From a checkpoint of a small transformer trained on Wikipedia.
Size: 9 layers, width 640, MLP 2560 SwiGLU, vocabulary 25220.
MLP neurons of a small language model. Each row is named by its layer, matrix (down: output weights) and neuron, and shows model dimensions 426-617. Each number is 500 + 25 x the weight over its row's rms, rounded and kept within 0 to 999. Numbers have three digits each. A neuron's up and down rows have the sign that makes its largest values positive.
A block is one neuron, or neurons of one layer that tend to fire together. Before each block is what it responds to, as a language model described it from the Wikipedia text at the highest values.

Verb/adjective complement slot
L3.down77:525523573475504494538548497542469504556511473499501518507515468471528489481500544504480493491496496508534500471462520524478535489481501469475512499494479533492491498488531522477496475497490519494494477533484507519531546518518534484520501456522469477464517516514461500524471476504492508489515525495520475504499502516476534486489498558489515496519524499538517510513488561536511479486488505486534455496483506500469482531495516463438509482490515503517567488478472496503533510505502490473484503539456490504498473517491462469437517460519509512480546495496508507497477462489441506546

Passive past participles
L4.down116:544459502505495520523518491497514475476502505517495506481475525527465514512486550541502496502483454464512492494494502523512497460498493502489537505473521509472495517503455498479529465502511522460500548440490493465451508522530473492495459503505508461535479497509462498536526474489461554518469532518497505499503468531536526509499467488503497509514524478496485496488513493498513521505466501501492490485459510483474501532515494515481527455519515513522527507517507472506530532477454523501498491476488536489504465515518524453482503522478481521515497491544527486480525478475496441517
L4.down557:531517504456483496501482484478488483502490551514545501515472467521492570487480458487518492493512500503488518497487494493459490546504474507501483545490502498476487521515508492509499506510463505534515502536516486532536454512524510516485514478498524532534489450510442505506511473443526500478498526482478472485559545518443482514482534514477461550496512470535480527509490545473507539498523510491471479535489510560495481491423496505499533516499459509531480511517512468490475480506479492509524487498507535515503541511516516526529529492510501479500478496531480484510485472505518464474
L4.down698:463507486516497513514529571490512480485491549435532491539515502472485480467494503510473497462542521473486485527481476527479514487491459527522507525515559509548497514475543480432497475566497491531470508508504533489496528509496524517505488461521513502515480505473488470488518487469457542501489490517505470498494488540542516477490528502523462477515500501524506505462505561451482511533474512532463503522470483482480511519475526469516521502488471485522515470473547478500504513479470462495505497500529495514520521533519495464481513504512505526528533479517480525439530450513512494518
L4.down1274:562461485520488494487488516504500513510504518489496516531465493473510491509512495537527483514489550550463534486488518532493501502527515503439493480490515517489504496529516445479500530465505507538532498536506474461501501471528478475506473528476531509501501522458470517495501529469481502534485504479488463492503540482594523463503491503439493464502548490548419485492494481511504489481495480451513527461494487534500538518495500539478482459470514533488548466457483530478503513529475518532491495522564510488516555505506493466530483509513488490499472475535473500501491493482478492555
L4.down1579:490528501477520473520541476496507468576483522474508530478532467514501549507545502470510515476508535515466494502516502482475492493524493516496483524556518540481518459521497458512502504515517492489472536537500475500494486466479487492491536466531493487493516468523485458486502473476469525499487472503484495533515475512496447502443501529488485512511511528499506498518542523482487536517503479517521480533486510534501482472470539487478508497469489444461512461494510521505510514489472527484558509492467503508510507550482446487528500486519492533528491503532480520543515543464525467491
L4.down1668:504477553532474492513513521507522484470470519496511495480510518517487471554510475515509512472530500502495531506523462489467496517464524489527541479545528495496503506480485493475507461484532478444524509537458469488477495532516464431494508510491488494491451484466477542539501505493456483499504522509493526472502512540498447474537492570512514461525494502506486497518533501539517501510484443479475513464521497535468542474496510524469543521523509497486519505450488491497469521483459525516480547486481473526473515503533498475471504513515475482508537482489505496466522439488503447487
L4.down1776:502474488472536513462478481526496510444503485467527497480544465473516500488513464508539546512515472524495512507527474495506504478515497492513470443461481542436504492466527507477494487459511508487486501535465457521521489520515498535528502463493494525523487521521471494489481473427524528504526521531550566475461520546528430514507496478493486485501503496491513501496513484510524498497500509499466484504531497492487473526479516506519469529522510533471501451455490522458519473493503540490511459479521506502496488507552459476514478463532496526543480527576492544517498511508460472498
L4.down2330:554491486478503492472472481496510497507510514514505522460450508502465515489481477512533514473488508517473496506550510501491507500492533481483558473478534556516524500500499492505505504495520477488508508515513486452512488466481495485513521524502491493512528544468524505539493516496498483467471523461495486490522522511502514525475511527555497484537490506460495496483500470497506504510514461512522506484474458531474498524501491513468500533502524459511424498503486472473508510517488515471475499503459520515478479493489498529452493516499512495511502515507494505474498561506497494467

Predicate-opening auxiliaries
L5.down64:495441493523510454501479503495486508514491475465489497485476500457493503516505532549524463433497517486507515467467443521532523510475519458480483475489505512524541462487496493517496534528459525532506483522466507461523521501469478500485512513507512449487527519521510506491506499471487517518465485506527515522512473495435530564541490482481511523496480473508523465487521526494528551545486490475494474485480454498469502509492548476469493513455510507525495500496479527555504515556507478472505476547532494479476515526500485526462517504528497504506518485489446471538459486489460503501
L5.down1032:505493463537473524492486537458506508545493462499532491494508543475518476508500482488512490487501506499469505516534521486492521489500475501474461507504495519538496488472499480522497484523572513491520502470529509528501524496503512494472544483506475513465570539456511488496441493494569474498519521494491467478508533484459497523474528511511484479500518521498482550515472498480476574489512500499505537530475507520515513542498496511513566495506503476507544518465496455465497490498454512502530510511497509520501514495440484480483453508458504515438485497521498565527524484461535461527
L5.down1504:464487523507531522476477571508487521566485480505542524464490481446467513482494544499525535469530469508485530486520514494460509513514481518527535475522517525491525562496512497496486505502524478507488503487494477530522511497487493475459522512538508524495493526577505514505491515536477504506493481512506477491514480482504514501542507514493466525491480511496486487504502503512528493546496482534542476523522512512479533543523492526483477523495462554466450469466521524524532515541515509475533481490498487529513524494501524499477577420499487509528495527491527511487495480496519481522
L5.down1675:473508455526494501548514505494484506527505507483520503512511551488582494446499501505475485524524523525499486502537447473473483498512476512496493479556519466480549492503567467510501481581499527487505473509519496502478521542578504490540479517493546472488494476475541480462499528490457517501488497414465502485485511531500495444495504522487514505486483447516521529535515511513486547520493511495511522515532507487480494523511505465530446471502516445550487530491509512492505454516535453461501495486547501514436546477474475468509544497503486478534503515500526484543459499498526503504
L5.down2191:541475446506508513478498529505508531493504523523489475489498486526521443491539529514484507533508493528451522499496511478485529510470511492450482476482517465491495506548472511480454480491461473498458517463483493480504519514506476504533507556491445506485523502499530497477531488452487481494515499496508478528479508492511469466485491489518551448521475492508513521495474519541483483473483496486462441493471480480465483480547507509518515508461526494506516471535489466495510486469521482464517522474512512509489511551503515509497477483551486493504490478520557518491499521524463495523
L5.down2350:531503464527534520526519497513472463506476509543527522502494485462549506444530495497504506495481497493528508481483542486510537496520465522534488489509525492534520538473522523527500504490519498523485472481584474536453501457478490497544486524490478493500456503490527464540506483475465477492475506481489499458474486458488466487506498525462492507486501460476529462526518503539484444485530496495554531502504497492498537561489499463517462512528479489524496479487499475506536498512432489502507484505476503524514514539482513500458485462499555483506511454524496514434496524533495474531
L5.down2401:493493486501505537494500499501491529528505511548525534496458485513471515481497507519539541470509539547511494457499521473457534457523507495475450478524494458505533523498542508451502533524502473505480518494469463512517526488486532529515521469473490503445541527479526502504463445495478496504509466500516517493474545469447439481496525491505513509541498484456513527511515549484520502508494488477540498522504482524493525519511506505478474503569484519483500501511504462482490506437470501456477503485550471501520503490497470517485510499518514442514504495465498512552519495488525473534
L5.down2486:486495491501510517504513501510492517493457472541516492464471478488492481494493465457492516502456497516500484519501460484492511546482517503527532497530537546558507518455525488459494545507542494485482487518472476513515477448486523469542504484498474506527531518478475487530508524485496473519530512498492477477440476494482492516449518501477468483486473512461515527502538486532451492484527495528530499512502518533504505491497533478507488492492497477521538498514492541534502513477461515473449504518492475478491492517535462472469478517456497522464525516512495476524513537516451490493

Year final digit
L5.down973:534510510484497459504508479513508507506479470496508491516502496470494501524520496499508477517487533478475474450502492497516527494443478497511518507503515500480487457515491515526477544498506530478486524515555513472517548518516466487529523533500478494476513520493483525441489512533501512528482497538518474470532502491498510493518513436525516480517515525472518398518476533491515530480505535484486545496523445500529472488527466451470517464482504505529473502486550471463498493482494523434540466492486526530534515480499511506512506496458530477457504498528484485536520492494443467470
L5.down1150:536523473490523564528526484454514516475502497476446496504494498480547489496465505483507506535496468541528540525509497494481524508506538464485483494526523467496480527470514458527490528513496476497464552542494464531510534495473475491505487520456525476472517457499511484483489502480505519486515479495465499503482479459564452518499490523499498501545537509560468511548489469520508501513529500494462535520495489489514491522498540466527497497471480532496490477513489531510518487545484519512500514496476481517473513491450525481542557501495516497516531503492495495453483518513535496537
L5.down1481:489463493527526531515484481491511535499486480440522478491502539546531506512512522490508486496520480508516540519495480516511467523532461502548525513484466492485493491529483499496529515484514448483532485484486481449518520497489496525508513511523509548495503496511466497531481518469470484518479481496543509473531477500486537517515507486462478534525477511472511476486487500479532514537500510511457488473503509491465504543536512542524470512510509497520512488552500476486488526473486512509504519487488488495482477500520480519511452462461477451502492460526479479481524521505449506479
L5.down1506:471480485510440466529469519529486513498504466496491456482454492471498506491507518500516508482530493506463476473508463510494493498544532471487531485505476488455497493530520495527521522493475543471458497508493520508503520525483473464474491527520500531454484483513518505505529501525479489516484560480513502508507518506461477519497496525509526549472529526460491507476497457500524503454531502494491451539560480485495508506516517550541489514466518515516533494473495459499540474503521522496480522533498523461475483485477556536493514489507488480518517485496520482557469515487488497508
L5.down1540:479491526504538470510552523459485495501526518508538460514428500491504511532512511499504470520479540501486527518467503482483570456458518519484484517501488504491487549453541483471517512505503492470498544524500523516537500489505497500445491480508530515506495496495468457475518510538532518537496508487495511532507484494481495542502504483482540518491491492527509477498515493488452519497524491483484500482544517498486492519488500471515487486523466505515495480518478490541466452457462491513508509538513521506515546486480487530454480491486493499492483423480489485446500510503502471477
L5.down1647:500519507485527484481526498483509516484494530470530431508480468473503482437482499524505480468489482493528535516520490530504453484453520519502519518449518487481437536500489522508487505536488532531510503537439520499503500498500492499519483512444540536494476509510492444484496481499483521528511541500510507523477461505440539492531498499551477501500485507497478500526510473484454514535513495484483535479459487451523463521477492508510522465494521528543471458539552478445504507539484526521444491492514514513487516476487526497560433529451492525524511494501524509503465462442474487496
L5.down1713:475527462468507490490498510518504507478452470495496485541484467460506510512507517489489490525517541528511502508506487472515508503520504475514502475507528500495506514497494507528491488502543507498519524498493492504500508526498497503520492497484500505494499491532468500467495484521484522506507463511487430496504516446493486470485469475493523523491483494507502490467497457507490530514530502497528523480500492510507482476506498489486505524526495509469494526508540513523451520484460486493496488470476468513474506442439476480519471503490552482495517476511514498523528536486517484483
L5.down2502:484526485494498546528490467451513494503514522506496502486504524526544523473530458509455495502492499503499515440476521493505525466473497490457533517472525536548522489504454489507479457481509493531530466508518462466490502484449521515478533488473445490521494529491538551510518512492494474502549494473495531461455480446471479479487510571496489513534515483467513495480458495508471488534506485470482522530465552494493499498521500507501484534460480470510497516507521464527560470505520509533480487547456517520511500515481502483525461493483528506489486537486428489515446507540554527490

Line-ending punctuation tokens
L3.down2525:483521463491483463495531484467562446504490510531494501536493524499478489506506500490469500499475466442486508503516495516494469486514486480475460513507440486500496521497494500493509524463497541463504503470518474509528479523501481510495483527524480498487528516491556493510517532517475469573501489485515504540460494476476479475472519500469504531453478493497508528519512506507519510539526490492513486493517497520544476462518561487523489440565485501449503477489503467557511544470510481536502524474483496525490494513486485498491541500483514477479523516472505523497488493487493528520

Year final digits
L4.down154:444465487533536491488494496499497505533511479525512539507527503530520481479531542480493510512506482494513523488541507464545495517495522500523498472516449497516507510492488525488444512523456477512514498481528505472481511481499492502464488493479508518520474541505475477512456452528493483498500520487517488459493507476468510538548466479485558511509497541558564465488468521459498507509448511454523483507485529517474493527520498510442530555523504495526477473476515521504536468458529501501503508499513493509514553512484468447556489506514515510477484465480488532446496489529494523455
L4.down980:505510504498511509493497487495505459502452516516450479506466512485478480481485501529521517505505507468481501508474488478561551499461508483544538489489465496498489452499508494495495463497508503540487504499520502533541468492487516459486463508485533518500482487483455493531461468535572533516526531511514460450488510508429449506528519547514503495514499534540489486500517502510439512544478525504488485480527475490542497464484472500516532491512535519520492514491481491516533491479498470518504552523477477494500520512498520489483468522491502442506519506455504443517459490511525508516
L4.down1184:491532535491459553491520522471533536488486503528493460463490521511537522508502493481501459497480482491524513470468480498518490556518496523523508500492490490488508455477448484492492501519560516491491485500511518497505464501502468511492494538510453511533535505580497514525489537521514491581506532479491487487498480493497492526480501486512492498458506509500519518529508524540482496532537526494503488517525484470521454462465519477509473454484484526502536500470516491477486472483473488507497481443493481492487500490486553487467540497460524458491482540502502488502513520542501480501
L4.down1279:510503518514531466521531482510496484509508532505501534527481480506472485501535493474470499523485488524446530490494496511531509472500451480525506508512481526524516509518509477502504496509489513480477486490492489532495505508490476498458440507516531481529509524567499507480495510482536498489519491469538543495494512501471487497515498490488434489496456487523488531469500485521466551498529512501477474462511504445526518504470500504502494465501493508494528469528493529556482560516544508509522495518477478530464479506468514504508498537506496466486520513430486509502534478483501542498
L4.down1501:512469487505521481517519488490507529506489501501514500494496546515506532524519521545485486462537503545478495464529455473490489488466520515490483502505523493485524514507504495492519469488449518487461485522489556500491541469515522519518527499514518512484537505493505511518479516476502479468460483501485525480490492489454516521525435492555538452445470496537511522547511544519517544541521522487490499483477511487514494529466539514527471518475536478510477520492514490494528528521481514512488484525561489459519510491513515470495523470509495497463473479548503479512539480499496512486
L4.down1774:492448511467495526510490535533523494459455558466518523498508484534522499484503505460475530466541466527489503520515499478542511490484488551476487550448445503504481516481496516486463477529525510526522508473480506471465503491518470504516515485537461495502515490511472478522473466527525517513526512510527478498434546496524492515547471512505522501483505514497515519502506521489458462511473488526505507500490479517495471509480475520498517505537472503513470488439462481522483504500514495482491505531465474532458465461512510522506505511461535470494506498516483529494468527515468511498
L4.down2199:533484495549499525554485487524466481503562501488512512478487449492502505478554528488480529468528480547508537477527474487528510483518537557447498483465457462517499483553473466485534471504471502498532447490485482514466450489491484512504501468478485510504520457527490501534488496507528495497503494558497486485489504478470497494481471497509518494504483501498482481542444483469495492524512480546491482505472532520492528436501470494485487467494482522517486457509501523507483554502483535548494532516488499514512462485533496502523520474574453462539492486485530469511491487530534519463
L4.down2387:482507503469444493464534497474521521493514497486501499499476480482496487496505511500511494493466473527492468508491516531486493529509489455456487473496458547501491527532513481481522528493488415497506500475545484530487463520481495496479513553497468460515500453492540525497549473463490504501549508558547531504528522524448551493499456493504487506497449489494535504518484491470469500497470488506501504503530499519469523485507494489498529507500535466482485506500498482477533466550516528501517496565491528462514520521482533469497529474445465504511447506494496518513500509464525523488

Passive past participles
L5.down112:452485497500475513513499502506458457509468521508483574501547520494489520546493553507538515480476478484486509491490509510482506495489460538523507464463513490494476488503498511461546485515492494518519494488445484504530557503456573487494445512505504511532511520516450455527489472451461465505511469476499491478511460491523512492477539534462518490514507476462487512523518490516498509522494503517521487502464474526482468525471538519479520551554524486480519461515476466513466478512547443480541457488527493446508540482532446514492523485482516491517518497503497483486523538488470501479
L5.down256:481500471501466515511491514556520509506499503473477512508495536507507467482484525545520460525505476484495493523517497498507514538507514469504476522524547471489501506473536516476500492503527445454496476481487472475532454503489510453518492515509517451523517512502482523554469472478461518469509493469504517510488488476491467515498496454528515487490515482484503497481523474471434501488481544522507488505511525437554451495534511475480503509538461527503494486556497515518536522461507473534478502494531478516490530495490475501470517499506557521522470480480502509516474484517501492545
L5.down309:499518513496480516535483492468477509482522468486502525436547500486473483537529481498497496526484497531500487537481533499540473486516489486460491507511498552527515502559479516492519513482474551487497493470523531529455483499485453507519530504499534518498494531482480467492559441503501526476526490482490490487470538455490468480509507511523512504523530475477518510504497441512511522481526492506494487514495514501483534500491508500453515523497493496468511512509544501492538533544494483517503523506500443537445500515519476496502517449505482492478482540503514476525517533543494528490
L5.down834:469464562452494540501453491539455508520524513474471469488500486502472486518499454500511515487524472517483464517524474498458516469516511517499477505465502494461479512467529496493526493524466513487500522495484507489538538444470508500482495488487443480510522543553515556478485478535426483410492464498553449494518476497468498488507508502479501530455452515485499505498472510539501525493529514517495485515516505476476490518503488532508483525542467518527505447481487522520571481505497496479517523518509502487492511483521527539530541442468500500480461511473528489508458507507530516512
L5.down1645:523448491563500530497501475487473496546504521581486455482458498515484530514493491525536521483454524518538484490516518507495527470462543530483507471466499492463515535541505498493520489477499506516526445439500530522517520481488502487493534524487479483476509486502507503467491568497516531500501497497485546522521511495475460518490471496536497529513529521467501512536510450501502507476458481512518486533506465478504489522452501514505549484542461501534506508509508510494496488524534479490468483473482534456485475481520450533501493500547535483514518502492510500520485510489473546507
L5.down1932:508492440459471538493502520510465454507512496498480528499512567529509497512492486508500529518485532480486471515500502437533500486474476498518537539508490535520498504502523495483521517452494505530458470508530540507469499488477497486529504571515511441475494475516510518504524516485484518517492484501554445495510516461486505514460555486487502467495510459492494549493525556479538503489499504513505482507443503480480485505488509526498450522485549483483511485478511490480514530525488538481540551475505508527478519455510497442497487506471483513491521504495519495522448514493451510501
L5.down2511:489448521452468543470526516487463439512522464511536497454488493461458482540492485516471530495478514503474537507469532537476513480487501438518525479495525509567521511464474520555529496495519444539537486498466483490516493498528494495499482481515509475479507490500479448492495498520480522491486512503506505487519508525526521500529530482520511532538496522471510494511486456474520488480505478459532496493485514471506530489501488489500487531495522465484491446496507458528488517544476496515519516512475488519492520503489496459463491559495514524518496516477483517456507485541485510465
L5.down2529:484462467498473474568490510494536498525508511531503426497478535470480527519467495475503494493491495538500497515511491462486486468512473498467481505538473500509493522489507485512506508504502509495475512473449529520524508474523505458511517523519505459495546463460472503505514489529481515530495506523513525543525461494518435481489487490473468509488518492528474499506527517499522472488529488529502483456520437487543492491483512516468476489485537478478528497452495490519500517448522510469510496485485502475484483496518483517493487491515495460484486519545477484494494486541504507499

Predicate before complement
L4.down199:524538542518477493469487539479505498516442494519509525479495488437496506478482481507497476488505478550500488475458476507470499483471490487516539499506493506497504491513521482494493514480517512497522449506466483546520486447509460507521512482484504521521565525475518509488499523529511499477444499500523514490494499502509515458570445518504540526509501449519500512497507495473484557479517527540545514498527495491521547469538469494484477518519508520480444527524504465472489511486473538474533462462451477471465476534520510514502525489542492483505518473493511502480544501491472506515
L4.down726:501484459494528517503457548509477483518484518515485483474508508498453499520490483484513503511487498533515463520513508487482498479477521505475527538572466516538451516518496528522491473483501476480488502491522457464461520484479519479494429509483484550558539482481477492522512497494480552528485534492528515499519496439504481475478496534502485488494500505447504522479496474458513507475538476487513494491485464488456514479502525483515508545526510510492506524487496460504481482456466526517493483480492482495510447507467499479516496523491563525480434506495481513495492417494523527516
L4.down1474:503487498496503477476494560491542481495486470521565487525549478456516496538493520462488504470494506489479509516495526466456472498524456482473487514530505503504510483499493470463511507511513504433477530447476503477513535468447508500518496493472525503490512477533516512514524486484499488481533569503513526468445469556508487526537497480498525521511453488484500497499519527503523509496543509488491511481494503510471520516498476471464490513479487456506509494464477472520532535517472525521526471462464525533516523510513498494522482517473485518486497514518484459475490452522481522491
L4.down1514:490504491506508527491528508542515491483510488508512506520474515510492496461475478518471468435454540515523520517532441480480537495530461474494502513534502527476550552463517501488532461499478498519442557505518504468472489536517516527522483487534574504539500506545497505498515485530505455512514504538499493526496510536532481520481525506452512506472471507529530503473465444491477532487531483478537526491538508470501483509475519535497458469502482455501515494517480517501494498497510527471513473503515493491488456511514489479485528538494518533512470493514445508500459479505496531534
L4.down1798:540546522512485508465456469492510487493509526517518514475456492504510505510464477496506481508520491538490477491496509496546509487531540506492526502479528504540553501446511517499527472496423492540517537540474529473486481504493526493497506526520519452469535499496499519495555488544505522500536531516501487561481495453472480508529508539489499527494507488480495520448505467507480517534535454515520494519533512499463446505528505496468477519540532426514501561462516491508481486500496532490497470513507511519487505506456573541526500497544498451492482492525481500532559543490458493494
L4.down1873:526502504524508501508472494474492537489505515422510497484461472521506509524462525506512470472505490492507503475520524524532496551530536515492511531507499481493511468478524485510522486499503490537509476516490473540459465488479472469483527518511534487491535454499551515513479493504449493486483499460500499520443512476482480504530509523484487575474554534514490511484483471489491541531529473520468482486459470553499472499478516509513485515457516503456493548495522532476516467465511503518550484490467468497509491527463487494486531539486542477471464473520470528529513537503488517473
L4.down2166:507534514518487478493459471509486470476456516515510509486517491467498507477525453438507479479517539494466527487530480475511471468513526468495522491522468504500540478472504500479499472492509558528442484510485457533491518509544507484506499539499522504441545509517504501533452466488515490494477504478487506525467506530490475500520524522501522440440539477483502505535515501515499522473496468495560534529481530504499460517460516484482456468465489493504493518477485442534529493462446525475506430534508514504469497487490521493506462559485513530479479463494535527521488510526489523520
L4.down2297:456508489491496432485485534513503470498477506504472570526474489484538433535490484518523543523519504444490511473519508506500452553506493466486473521557483496500572511442517457496484484528444485533465533525502482486477474531466497481515529507477510486477476500525505522494468502539479547518480504518546455522489499553492487467522509496512493491523469487515499505481454519514539507491522485503491497469541514492505526477491492492525493482486528478533526498495480499501485494500507505526516469485502508493517498515497552474488491470529479553523521451496472491465509482527435474494

Year final digits
L3.down395:498518490544515517494455526464557476508510533512523465506464485529505525429504533491510523518520484490481529495502521448502452480488451516488493513503511525462480497506560463526505512500505499488481537483510518516480536496483486523521509475492497485497495538548495485510502500473495542486542492474498533491486521502517510489488508491470500486475551517491471500440466541533515529500515543522518493517549475513527488536503530481478498475505510460507500519526530507509499492510490537530513534490490505495521518533505509512527528495493500518495557509474477528468472508526523563499

Passive past participles
L3.down198:501503511508539507522505488469494486512498531508510518542460534513467480507518508516518512478497482544513530500510485452502524474509471535504487493502501510498485528540512486565520453509424497479470486463547521506490491502519447497535506523484524477488478508542520488494510473445463499514470507493461494532470499523495491500502532455552474569525510477503523497518500495473500527518451496549484474541517493487464490495481474511507482468563472499505476527544471513477527492481456524532522522437478499510506481505474508469530550441505477486543520474501513511513497478503481509527

Block-ending boundaries
L4.down291:532458488515527555482529527510474461470495460479493481467506488456491515479498480512497466511535506506512513452511493519479518488494514546523480462514532471526478484536495492506483468512530515482491437497538472468486435500455501503549484464496516495472509517496524493481472494528453485494488479466488477458511538514505438482519474506503544539535465519548478464504460481483478524518482531494498498480486473529542527507496494487489546504511526519502498539449526491521463497462510515535503513476509486510503465518520474483495498492519486473497499513471522484500522500535503470509
L4.down772:516475534504537500521479481493494509466479476523519522524476506502518519523438449516500552487509525483521528488522509508461490535509495475482482501470490579447491499522526498487481520535484466504466486524566514522460478488461463496475508528533481516475519512493523493484499544481498463490442491481545513500497506496459488478517481497493535488511511469542502475503495495512505510507475564514456542486480519516497529561509501475498544473497463563455500504476488519509481512476461497496522461524504544522514511544524485517558490484503497465523510511481473532517530494455519505504
L4.down1573:495504476520525514539508489495522491491511493435503516549485528487489492508532493545512484487483478563526482503501486496482446509486487455497493551451451542487528489501495491487491519497481474498526475502508460534500489478468514507504493531499471478523499512461517452546529448515506502502483496492472501496453500507492514465509475505554485470469506464505491490496496535492501525492504506495485440491456463475549536538502531503486541484523514474488507502493526478501514514496492499500534454483510495489485474534518491527498526515515489533492545475522502487495503486459537458526
L4.down1629:510466504496496513531499510459526504526535537494525495501464522504522501526505494518493459483495488520487508503521485529556476482509485467545488484477492536499488488477496468489458430476486464524502486527522511504464517523473489548462530519470525503537527507460457526525465529504476499519508479519495475481480470511515510501464490500493521488511472519491516478553567517530416522506487508521498463526495542499539522442500509493521498536517498503505485527532510492469499490499499531521528512483499507488524460539542479479488483490499510507488493486530469480498546508479515504480
L4.down1818:541514501521458507460476535496525507516510477540524472526473462467496504552524459498569471516489532518494515506489489496475519514534522496501534517516550564435521524485499471510475547509537502529522517479482471522462473505469519475517465501490497479514481518489508499499506482496526493499497493535505463463522499485492547521504484477559467513502466509510481448516519476521444503492529471496536485483499502522458494519493510489527506479536531522503516528505511495474514465497496517483475540480491505475476476482481533492495489509457507523517511519513518505514503486491520453542
L4.down1935:501535508477557478460484544495478501503543486496519482525507481500466499437467505509475511519535515570504475508463516519487492500502462488477470488532497524495492452515509487499456478493504488520504505508511502525481534536538514464507492506520498542513529498528518463463487503522542504487488514533488496502518496487456487494477480586454514521448476519475481516516524535466457536514505502469460482538528525520540492504479514522460498459524500497498484513478473495528477497518509482533490528494477515510524454495519546512498490479457533498508532514503535514458476516479513488504
L4.down2161:463492519508519541488474481498494509569497514523510472442534456504495536485469517487532502503501492494514466487514455535514510490502492489502516507536524564498512482470471477522524501529501447503521513519517429483516496493491522522473509519484539518501489518490471537471478460487500494502489457465474489488479498517518467461487504540500489480465480515536501470464538530507456507495507519508532489482530502478463512480512475483513521514486485500514491535520525510453482477501517486496539469519452484511482487462515521457499500481503503491465474534519509560553511519511557511508
L4.down2390:530510502499494539498575457486485498498520508481498490494496508505507481517505493527469461483500502457520501500489511458476483506491538493561456474529484496517506502515528484486480501499497491516504520489488508472483499516507490496515495466509505492500511461474515519485501510515470490534473519514524524521510501482491489505479514469528515503515528510522496468493467460511494475491495478515531541454508481479529500515494508505539504521498509514513483545500498526508489508525519506464501492472495507541496501495485522524497473494494506524455498518504478537486484514528511505505